{"norm_place": "pre", "norm_eps": 1e-05, "positions": "rope", "rope_fraction": 1.0, "init": "normal", "batch_tokens": 65536, "train_tokens": 804600000}
MLP neurons of a small language model. Each row is named by its layer, matrix (gate and up: input weights; down: output weights) and neuron, and shows model dimensions 426-553. Each number is 500 + 50 x the weight over its row's rms, rounded and kept within 0 to 999. Numbers have three digits each. A neuron's up and down rows have the sign that makes its largest values positive.
A block is one neuron, or neurons of one layer that tend to fire together. After each block is what it responds to, as a language model described it from the Wikipedia text at the highest values.

L3.gate1175:456638593458575401533528463532512553491505567457561433553553571552425541481558471447483496527514525467481413470564418491561585551471495532491437558536397521453400559480556515439497476454458475519515528431524501432520479421563548458470482521488430518566503453444600528500545518478449439413654507469497509499487568542592404423489606460582534529458512549429431457551544504565548505506460
L3.up1175:532487501549559534494441487521494436504572475539490474501501529388461445552508513535441457568486580454493493565468504502529538449574552512469387521490378650502432602498494419403545490547464490468508557544521495535456504480455561461439472453499533444476505580495552529492502485546558412471474541491519536491503647449394448496538473506528340562542581419406421456553578515520574578548432
L3.down1175:474507517454489479427572487409497599543483464443491451532505519550483536490638500459574572432510510410446446511525466416557488428548494495455470529563444429557507533478480456478484496440471539407494515498579398509479535467504460569435459440550488451524517551466545540503508548473448469510551409453503508522540517411550444513498575502426453510501396525540468478540571589570570461540455
Description: Main verb right after a named subject in narrative prose, often a decision or succession such as refused, followed, joined, resigned, agreed, or a particle after it (dropped from).

L4.gate37:399521462478487538444479477530480465540520500541460494581558577486461491576345464531509459541566509555488386599552514537455522559541486455415475518513455522448521492413576550550535498556489504459515509446567426505510501497451591460451467534389503514397484526503477447404455482570550548501451463471579586465457460465503523540529449504546478468445463455473639468567477535587596442529553
L4.up37:570535472428405481425501536565465514548459501477482486487541417415491453515389466536556480477460559442460579458536497458592517344446498476501574496465474568583454400538520451429479518633475447594526525446478477438533484467477423472474512503571469520479515438547542489534421510551444505440462492530488543447510505454542506489489527648466506447483469511461491440520485510522484512542506
L4.down37:476407516432508367430461475440515494486479550531523485551484603533507496461559526578566479512466520466516522484444489410456547469523491547464527539498492572536635478524492536534528483487551478559455493549496498553407447525587470473413486581454562536451441580470354493499478437456462464546571506479574566505527491492409460528494475391490433411445541413535542543443533529527544470552553
L4.gate79:520391491574567538440476456486412546543592380453529544517453527480560533473490514490515428475662442565493532613499452589527485518573490513483467507536603496411481452512561496478453434513503535492538473569481498520468542540520474527478494529486472450532404430547496563455470560546525513558460553508487563406530370487514496419418437512612612478549465500412526452474468427497404539522500
L4.up79:568476483515560465527593523468505416520431425493539515467464556541531562528499493467451417567570493435568511465492556505506557537571574508503551551556463564515510422539522526502390504428545525512450553530533515460495524519508475489592513481537480619487408527478457449501465412462528522446558486473518466496490499487443471363504476427514472481525526577495495409408595491519544406510555
L4.down79:407452454546482578531454552477545512469489459512476450568507518484530452452502521522473490525522440561521502548547543462584489481541544479525482489406496498389528594451574494515594492554550486416457414464470389497493444403474593518389450636443477497477528499439424484492422459482455488471459564582515517506465472374507439534525479529550513523450502503504404486549501513460472544449447
L4.gate303:476499489443505529448527425561530611455502537508509531490446474542594522514442436442520427577517548548563587528476450532508551472555484566452480517572501575510430468461508498504457540506553487558472570533523482520534485481573493518486412562493450499442470485408519512463502527431499489533521478536494546472509464508580499572498513485613410520514549426476580449596422536474515537522485
L4.up303:523501518522454511542432442519418579557467511458490493551452535490455585512525516493570435549550522530441514546542466505493461540562458494510466402451538478503421580492443412463505545504537514478498560382551317522455496492534493524441481481564452585423490547457479450427473560429464520532495491571459527438521516508504421513588482510520535530549522434578443464496607485510556571622424
L4.down303:525515441486471589597412471528463455573498550442561486523509495503507498385528505498551627495603529416487484516457567596501465491570570540521497484518531492532541483565395486461419533537567445516429480476461525494466433466564461637458680515474512489526475482512540478498453407464414523504478542520546547508545519520453473498510504529509449448509482504488536494470553544473551514456431
L4.gate978:489471538519533539396432567483497471447485447436537457485441521466513424547491397562525505477580485580514566505444514518504476492530391612445472620511471356452609510531499429477487498555440511455495545454486525543390518513374561505525477517537522426521463527464514521554579502488463475504472496504543514449396497495484468497492519556574527454433510419448591492444425563557480467431468
L4.up978:429491482470572470496531430446528534507580442456451437409438532529531525586575460489410551447495470493439510481524514523475531485546481575490476523482517401438565571583514518504600538467486604415530477565432471475521438524470507551498541385465513457517453511418466417588594526500457488481459543521468527494502493491600479461502498609553471471434514505522658499490531452548560576428467
L4.down978:428503504553498383477445554474404552595422490497549461444543504424549521415538437380522461535521467429461495517533558461443504526501489504503430529436476518499555518539512442504533507523416450411467411535521566530427539507403583606535516466477531524417513560451521496516532500470507539526510490510625576529512405482471498478487572461547490490506524430455589521508490528525534550566424
Description: Words marking something ending, removal or termination, often prepositions after verbs like end to, dropped from, taken off, plus ceased, abdicated.

L6.gate54:441454576489454444481529557561445421522544482495480523486604552484472488478563438443443592545459492438555607442530476587490603522576483488509596526432455454498480483443475548430519496519476524524490541440446416502477541543586604497588501544414492490500482475626471491460386499513486440513401529573530534555444459474458630508505517530489607501475485477617459546502422443459501470573476
L6.up54:503567579461500563527466459478506511474502511488480527526477465591496520385608473455507399558507614498510434499534425564394520619430588414526428449536601472501483471575469430504473487518501472529458473422473499453412434483562474371550518523462576484478450468469569546525565549514511467443519584451447491537464429463467486548442415544570511493483544480496470469578527476525457410473462
L6.down54:565565576512488487529447476472461539542500478498549429509450409409484469451496474489440417473486530455520383527538485398478542464523522551446450513561570544570533453490473481527465485454528528476449469507479537459531427542541469396552450507471452428510514440487529434524506631469475514557447484492533452471449495563513482505531532592563420481481508543534472511531461586569520530509521
L6.gate1049:391509512409488553504515388483498449468619512511489560510574400582559487493552536540555493474574520501488531549483550397576391512465466578536356553512586464560463438560560453508502464515640526495438480531451547469532403469490519490516624511512462453474554387445614496466452477504538503442457524467512385522477534517526585415475498508571359547471549461539549412596521507492526478419463
L6.up1049:462459525569485519410537509526463483470493513404468546435591556549570508535501534478448504413369436362532521385491601472488495485544435529479479474457512507477578452497482540549435437537472527450587462474417504448496536534540488415444493499524534493468589429476429483480530535500537535505472616422509420496610491495511431549515522512494502479471477524556508494504530470435455417502520
L6.down1049:526476566488527557448408559518534583563589548565555499600480495481494461503490499561512498512521495443436538520571503511550547534556418544587462441536488477471506563438471487528494446449528486673499562528457502472573528509529537386580557488453562492519584498528603512510435464460504615498507477489464522554495509487531492451515489629518490480532477539405538469430491494504530502435490
L6.gate1276:530564476508466502481446540468462483616521547482436454469490481432531541527398342578551519459536532575527398528489455596558478523574529532500467507460562515535547490494446533483507514533490510489611489534576431551483565480488452504569406515417446488490426422506536474469524516520599563482487431614535461366446584519450470465498409475479524554605468550562482559564480505420533395488513
L6.up1276:485411473438487517552544437468441487463489426543475538479445465410474529511504458464529486498492485590521526583551465439529450580486393559434489550510549579478498466507512500488551418539482433532457489537531486503461463574463491545516541465444486561486514499442607457477603494527556454609571598533530428521513497449417541583542658533620556503469497440493464456538523458633419455540484
L6.down1276:676459529470505408452429471453485482480529480475537521422384498452456451470459358508475505515483515617506477486508511432623503436569549513437475533584494551427487545439427560455510591524492474532441475465617451617500446342520532448554488486538555499553518550437432570443418581497416561564429450582539511534526518529418460537437519517556481442520547475568468517530527503418463457470408
L6.gate1348:500526489461538490476514524537408418527509487560565521468501535419491511552542471535544494490460572544513482497497533501543424589605544520522508550533584557478600555488475487442547508463507442435443477502495491542531437494567590426600519503469476534511487470562368566505436467512497540447599495567578503487507466510488510381500458455562526537456387485516492567504502501622395548524594
L6.up1348:510540520486543566529458502383462365509500561560453545508484556534543590479494532460471429493488627558515446431570525610448547484562496474466539563507435462492525465547645495471496573514473532371440541514481460533466540450425519455470581422551508451403460504486427559494476597504468543565519489407542420472527496512508580420513470476481456516489453582522454439484554441467434454488456
L6.down1348:546551474540590440497506386476555450520513466523581483485573542459504480498469460564537546619559459462563453466454438433492473477554491545544542497424444486561508558505552495502491468527438474470406523485499478490515472637519492511456454530452549453554479399506434524533525528466548491457400572493421488521584516607450508448445558423498485543547541519563526429521421486565491462489566
Description: Year tokens completing "(born …" in sports biographies, e.g. born 1995, born 15 April 2002; weaker on numbers and words later in lists or table rows.

L3.gate1216:504537510410453493499450456530498512411456527419454466441484469557452563529541430526472521438562527538447476526502443418491516429508512484485497516485483562538501609462501412489557467469554497478450532508446449545534532565446431561496527476453540435530627534545541535611536495548480490521505491433427489551491564491542499546539467530560548428426485521472452535453480433514571530531616
L3.up1216:567470503522430480552556600465364579396516518417468540542449589534409589561483492644552448467477528593433435476503534445517447531506523487523527419527464631473609539490508456542464532514435420429520519528526525491481526487513574470459437511488450581501548510588459554492447452507477500529504533515476480528574554492405467536526470581532515525468552542453541569502431448512592551491553
L3.down1216:528435499443468491513462517555540438559423537540556479515559543437547506550437446514516565539500489487544504562512551501516490526494439579457551480515509500494531530473501626499481545478516487259485529532513588545513449434421488578463524558502596548523596531483465459507626474438515487508575548435545499481485499497523483572526541526542554551519483430491405490493369595444512505500549
Description: Tokens just before a time-period noun, chiefly the second year in sports season spans (2022–23, 2015–16), plus first, next, following, last.

L6.gate334:452560486539495432491440553556547592546582585549537454575501456507519542577461455532546442540480490507500429493504462497547461578471533496501423616498527538507501496524464477490486513577557471526433526420476517585481618481458441529544511490489399575574621406445608499519553465462575441521490489520464526538514590470509488625536477499499543518480445595491521537492532535520545520514493
L6.up334:463500487468489487527434482478567505515523601432567540456395513558539566441511466568527465485451523518515467500488444570588585481458479468535470535524519504540405540556390470548527576578491468464459523440449470434424544432566431517451545383478481513531567454442553461464508506467524560388460470557512472453473549436448543482541597536578465536440389526461477523539451552499491476546558
L6.down334:448497497496524523562529433507578495470532395389564591517472509466502565524489513340477470503533479458561559486480446483462528537504535517476524596514434529517484565476498454555468554502516469433521430469574395445484456413424527475520596400449579545614488556422492461461506510460492623501443512541520442522682505614561473480590431467620519465527495439472544484487549474501512478547578
L6.gate984:505522521504519465511483392542473527532529442485501486513509530485432569586475452418514486542485552477593543502441521565414507577405504571449492531545607558486490500450499462466493503434504457502471485528481501509596530464462485480522513564414426556532481541466476504445415499507430485459522390551574456491455610468518502375475519438560482618484433474438471564554484435445534485446551
L6.up984:500529507423542499532430426464437431508492439508461554506549509464486615350551492580512520465517483452385555544447520486432520516510504470512513605556384428464501481489595502491413479496439433589568496448434525532467506499440463492448531468601457492592509480460451455488488428504507467472576397530567466497519545519433495426516535459531466588503517530514526536567580562451610509531545
L6.down984:527486520436453566568440534557466505567406460569522508526550449509483535474570492477494498537489535509341479550529514492462443498509505496562508518514463518491509542459473604436433507563558474340491549426474457583522472611548451506518548357501504521507500533546455515514536538490566586436473502505442429488476542566439530592390490646497569511528537515480499548487491574444422493531472
L6.gate1057:565538474523458490533482521542521546527444570556518444531451428468538524537518441557410471462548529548502554573510452549479520534476523483530476514464520475464449464562553511460519467609359451568534567474422486476490488399516431607450488553556493447472557529527524518521608579429471385419518553610455468525472486516520541461520539560558595555507502544497498414478511517479389507478541
L6.up1057:451532481543453481504593501567549453561504478496521523597512506477428425413522477472480527459584485514423529473516513425495475491483532488463341551514474559473417542542495456424529508433505466622483555466479485449423479472536481501473526444437431435623492495474634549473536530470478486569494540490434615494514472472391484506541467481528538521494538473492610433532493605498493447524520
L6.down1057:399496456411511475547529544486540488521520522481447526487539435413442481443578535413544403476422472483542533553530509550484514567448552574429457481396521537442536561493491549472479495531532509476402491446386488460537535441453417439449510501502500440560478443491470507564508496508413563456562530441527529439451546519472525609576481502582572487514509458455519483475480604574503510520575
L6.gate1216:398456535585552533568522488538565464489532536495491639445473464565452558475455468413466516601463576532444541481462471539494505558419452395470474458509477434450410500452546500471534423563447453511483543509529519521503460515482444553511612447456420491531498511489485451553434501532453528609455514586431499528490589492453557378538508467544524524546514503565567444477467582495521461498512
L6.up1216:520537448506576496531533540478478466409441504580515508472537557607446478528449493464478547583489497509472476464496397535425543567460466469431481483455552515561387485369602466473478464610502552448442587455453491552476437546443416474536471504525575557516448506560441542559517492498506477515487400533419497480566543508419594498469465483432524541561454545496522430433529494472585533433519
L6.down1216:535464370455456523525620547552521448569410466527523527532490482485569509425491533457479546521496576470527414473486349430440445519472567433479461436536498474545408516421510477479443446623460586427518558502493417562456445484414522563429561505505533489519431573498439504547457535475434460543493512477443465505481467504503588513573576486467564552482482463535542414422558531507542552414577
Description: Verbs of leaving or transition in biographies, such as left (a club or band), returning, retiring, graduating, arrival; also "Club" column headers in sports tables.

L3.gate1073:529656591569565441560570524548521488466478534504542458430443551417504446426517490458551499499535531600385445450435540441490580519493553554492504495558607476564504481581515496467450501491444484579471446560487510461450514467491409407487433463448476499448451472572635474573426565448500588516495482439524386560486582535495579537394482486527535525526426533527507517453473517501402586477463
L3.up1073:489587520586554513555530469542488465490461560482494498530577517520459527456425523584495513541481489503546571450478527487482495507465371502425572481595543503512521500521518446462424554528477546509548462490430590544495580508501395378510465491472462534453424502417528479506582565482459545512423510452505495561392552507509507575430498491495501453444565457469468579466496597504463494566502
L3.down1073:505481529488564546497502520594523528488431486489451479542499598492568539454480483538483513542488540533460488565407482346475506481469562516533563495513479391473571551464597458509482548404537463379456467521495512353504455530580535501584477472469508482513437539433562510545452544510514426512582443557528392570514471583473478521444412414523437530544530479505410466471464440580557513593606
Description: Coordinating and contrastive connectives joining parallel items, mainly and, or, nor, "but not", "as well as", plus occasional empty table-header cells.

L4.gate264:480452620473502346558515588449497568460443576529500579463563527528516481519459543560529474515488476463541606564445526444452503607577503484536524451517480513497485471548522495527523505459518444597567474541523492515528524459484517435497482531451487523561510531523495437446581444431454392483541627482473518497464451567535576590418527528434474517498455492477465434459433599483487574507474
L4.up264:454437463498516600548564518467523476500466487428533561495565428556556433556434544544616512512520497527596540411449510529444472547444588586578530567544464526452425505514508489456548466512493414473511453525558501497581478529620534478492530496488525485499514474576534607530560524473475524488501521469501524437499448524548533572443517435468486524524478449603477504424536596568485455527512
L4.down264:445507576513447504451510526600487519561416473514453554519554522576515450420495445463497494401492501424508515493399526455555576445500577489398462553477468501477483547445526483497544519464484520399576436539603480499474516418483459417430471564437509440507420545478547479526441548526394508453468450469436448483511574511546430491539449467511505495577470519528437564434531547405528544481565
L4.gate1127:569417535409510525460504576494404453489488461517534510444597458497459553555479458501523580511499579562508596516393465581486478487500542507384452472553479468573478509529445486448605487420461601519537504492467509417452580495458417400440481587554488479475515549518592458541533535515504486554462465421487558403437549546449545493501513406440483492498494489551509469484530482414445466624511
L4.up1127:585439485515559525515543508496473421537463506534473482479530490501481557526448518432551530379481549531495516482468508486361507454528551525467544522582574579527537463560418518504521464526525512532367465421518542572498563482442391465539530515541495463559565500473506444501465603488442513557520554376469543447577561522472540480506417588484424504457500499578421483535445391498476469584561
L4.down1127:510512573463503519479529535460436452518517553512556522439550557573543534495558430596492359554530577431490519476434441486591521540513375443446490475568455468537540446506512528472486546501409491402510603498449549433478496522433565485417552502493496564439442529508562461542493466476509476455449469586597543506439445493531574473497556519503492532493436504471484587540537569494519528553401
L4.gate1289:503539405454596447442457506419481459520562615459544503518509552576564399446444510519482525448485467581456488582541514512457498426483475475618504407484466508451546520560490539539494506501454579413564498512538519506413441498601481446502550506433540431494458552444520494484493521483480513442424503490469488507431491510539489531432516545626456438527439567493571597530407499484496554531602
L4.up1289:457531546537483530524509507523448429582379574510495580485528529569517468445419494482456484514571554528492549485550534417554393458530483443453428544493453534494526551457562512552475498574375531430510523507657500458478532530562515508419449506560378528514416479476472409484513461467504514549553421426441490474494476478449588533455533390537488521487537479503525489424495507530424512464547
L4.down1289:442535591365453519486475600529467551490542562495525442432515544456541520503508506568440540454501416494426489481621455431488532442460457508445477480483497516431571481544498517493559471497538502331477513506471441596483476545495485476517546468530492497526457504612466453395499427477534519499511465525526609470457564480511548505484585571609505424533539415446488520551475453438465552467485
L4.gate1340:613511438407493414577448540499549423581484503532520417579477541504461483528527468456489539485526489491588536492594532429540522564554449532548553585546540497541456621474496506482474483383466532464517619506489505481514494523490518488415483476562522452515536533444522459474524432497487384466513515510602442540530488569570576464487513456520483519456483501483503512481469504466456436502481
L4.up1340:562479521472607457479546525601566426581536535486553497474496531553499444463527488509457441467473427513506514461483486480502447490515575599447518513474499530518454533551482449524525558316498553409455553529501566503491459460515483461470499504505506459482546591525467463532494475534502494544479589485560565519436488478485616463430527416565390537553480504497606571452443501421592468533465
L4.down1340:510516459451469535594509505519401418485533526483567444543466517499517448568542458544544508522565545470517500544488498496497552518503388433535512521513565451580504496555576559537480408520414505373533523547526472462541495519458534424488480494549599527499507552503480590514566482519467480454409455477568395490491469473535560470365450455481487525510431498457528514516571446511516527427444
Description: Function words and punctuation (of, from, and, commas) right after a plural or collective noun, as in "fighters from", "a group of", "strikes and".

L4.gate835:512474471482484551496506523511472537482480477486466519554490515490510455491476545571508477432479483514506615434569518521508523507531493537417506501456514465484580478504392396462500441381543450500415436475424536493492545463431467543557512450412336492519499457495475579587489518535509547385449552462557523469590529528520521465529484418503503552500494574493480525468400584483546659500489
L4.up835:600478551469440553488581493501479467530503372549498547501504582437505485443442509489617438586538448526577520466514485454500457419494588532450452503463482432517511492558566487505467471409453496464474495482486488550528620512560546501487511587488499445494484444482443508586484429455450489506483533426478521512560514497492461539516572549476454527433543617542485512471504479462536520550511
L4.down835:529463508533434605476568526443403532564485544498416537519467422490485432484411501472530476467425486433498467416497486475381441505509496518493448545612487466538534543540493488437507604442505527487494532591529507402553539552480414554490542601504429500560442543527508468551555590555532504524469521422538487583451592517467504382505522459479496468452390555475375511530489510475518500529531
L4.gate1371:550513446433439475637520447432460510447562554518498487500543493476459450533427527466579573499466474460499556531565371481474505538420519510508462452452549511523385515484521497476470396517524580503487580486467480535493539457468485459574443503610462507556420469396548597476367544484532456500421551465478507410501439532415626511477333483483459532461460596519470520543382469568517463433597
L4.up1371:500557477391538522629539505504569518468517509464448415518538492452575409527501447490558557532469507538563498499524460504473495522472524484455487583511573555430447499473488586463531461470512577516572520531389555523516524443357500553612477479513402572517529422506530543500531519524524512506470543472495475507369440547490563543447474436524470538496502602488520542512426435516450563456654
L4.down1371:456520415480481472557467470570449504524478501453408453520482485516565479490510529586536574503558466509510482533439418455485512450429543433489488576553590492526481514508404410430408473474467532441445421431474454450479517522505531516477476473461501523397571570517532486532474540547506507496497563544464503411469477530479509403541482484509505577428538504402485490479475568579545485452538
L4.gate1435:457532454456445483484497344429552488377451588548462467551448548456517524613555487524477506600497511499483471515501419559393525478394462493477467461513457585462490544466429605452476415570533438544522417544477463463531401427513499484545540551504356500442463538501488500469506495436452567478451491478531411433438528452500492476462416518521465468513487578515468558567396508482528502458448
L4.up1435:552579385445463389425511470457498540452460563489533535481526575447591524470452516445468509450478462480492451545528483438498526518481539562503487524532560499552448543433477500650514512478550520550495438610532526465482521570422480468488495463513477512419486504585604469465537520470540422524451508364504424428494528510514454521480543506441535464449433530514544501490512517474472533506473
L4.down1435:496546517574500458480479488475462480460435420462473513424478500516592471550454460467558534526491473539572410521446499467475625536463478490488532512420539612525440555474477458512546564384478540399560416581470454461491395507416471506538525512534483559370485524526501471408532520509458548536515465492513520484478492427586488491494535548529482543547491509477441507521540533496580494544547
L4.gate1444:532361456559428573479552456469503484452489459528508435506536499437596560398550620583448474502575449569561525581480413398549539572535479506478512471522481415433434539456402522479484442531444433431503497515497514514487542529523478526492538544388616470532506563412521584538468495584572521470491544440490538483448493529524488435502491483541446460563489446452519507537546505543424521531458
L4.up1444:527411472516427575583470470529584600428528541576462552493539513461500539551550582477426533353542607451590502540475391458441461579453514464363497471547459523517543477445524463516440439575498423466536498529480507507537519555514470530446458495472461501519526565544423570480455420560529555475552517499560500510482438528555472501496452481553530475506409546480484458558470492593592449477526
L4.down1444:398446457508552500570454569475480503537527464418481467469498390473551510540479523583486527522599471451467564585593454476419570442489479450532542486556480529567498483459436493386439457398494555312544496457455473494521457544468516581480447536465481480485541567424492462481498501565556576516508469559501474464448553495457394401383432479542517468499471525473494475480525404551528429480549
Description: Fires on tokens that open a date or event slot: list dashes and table pipes before years in career tables, "the" after at/during/in.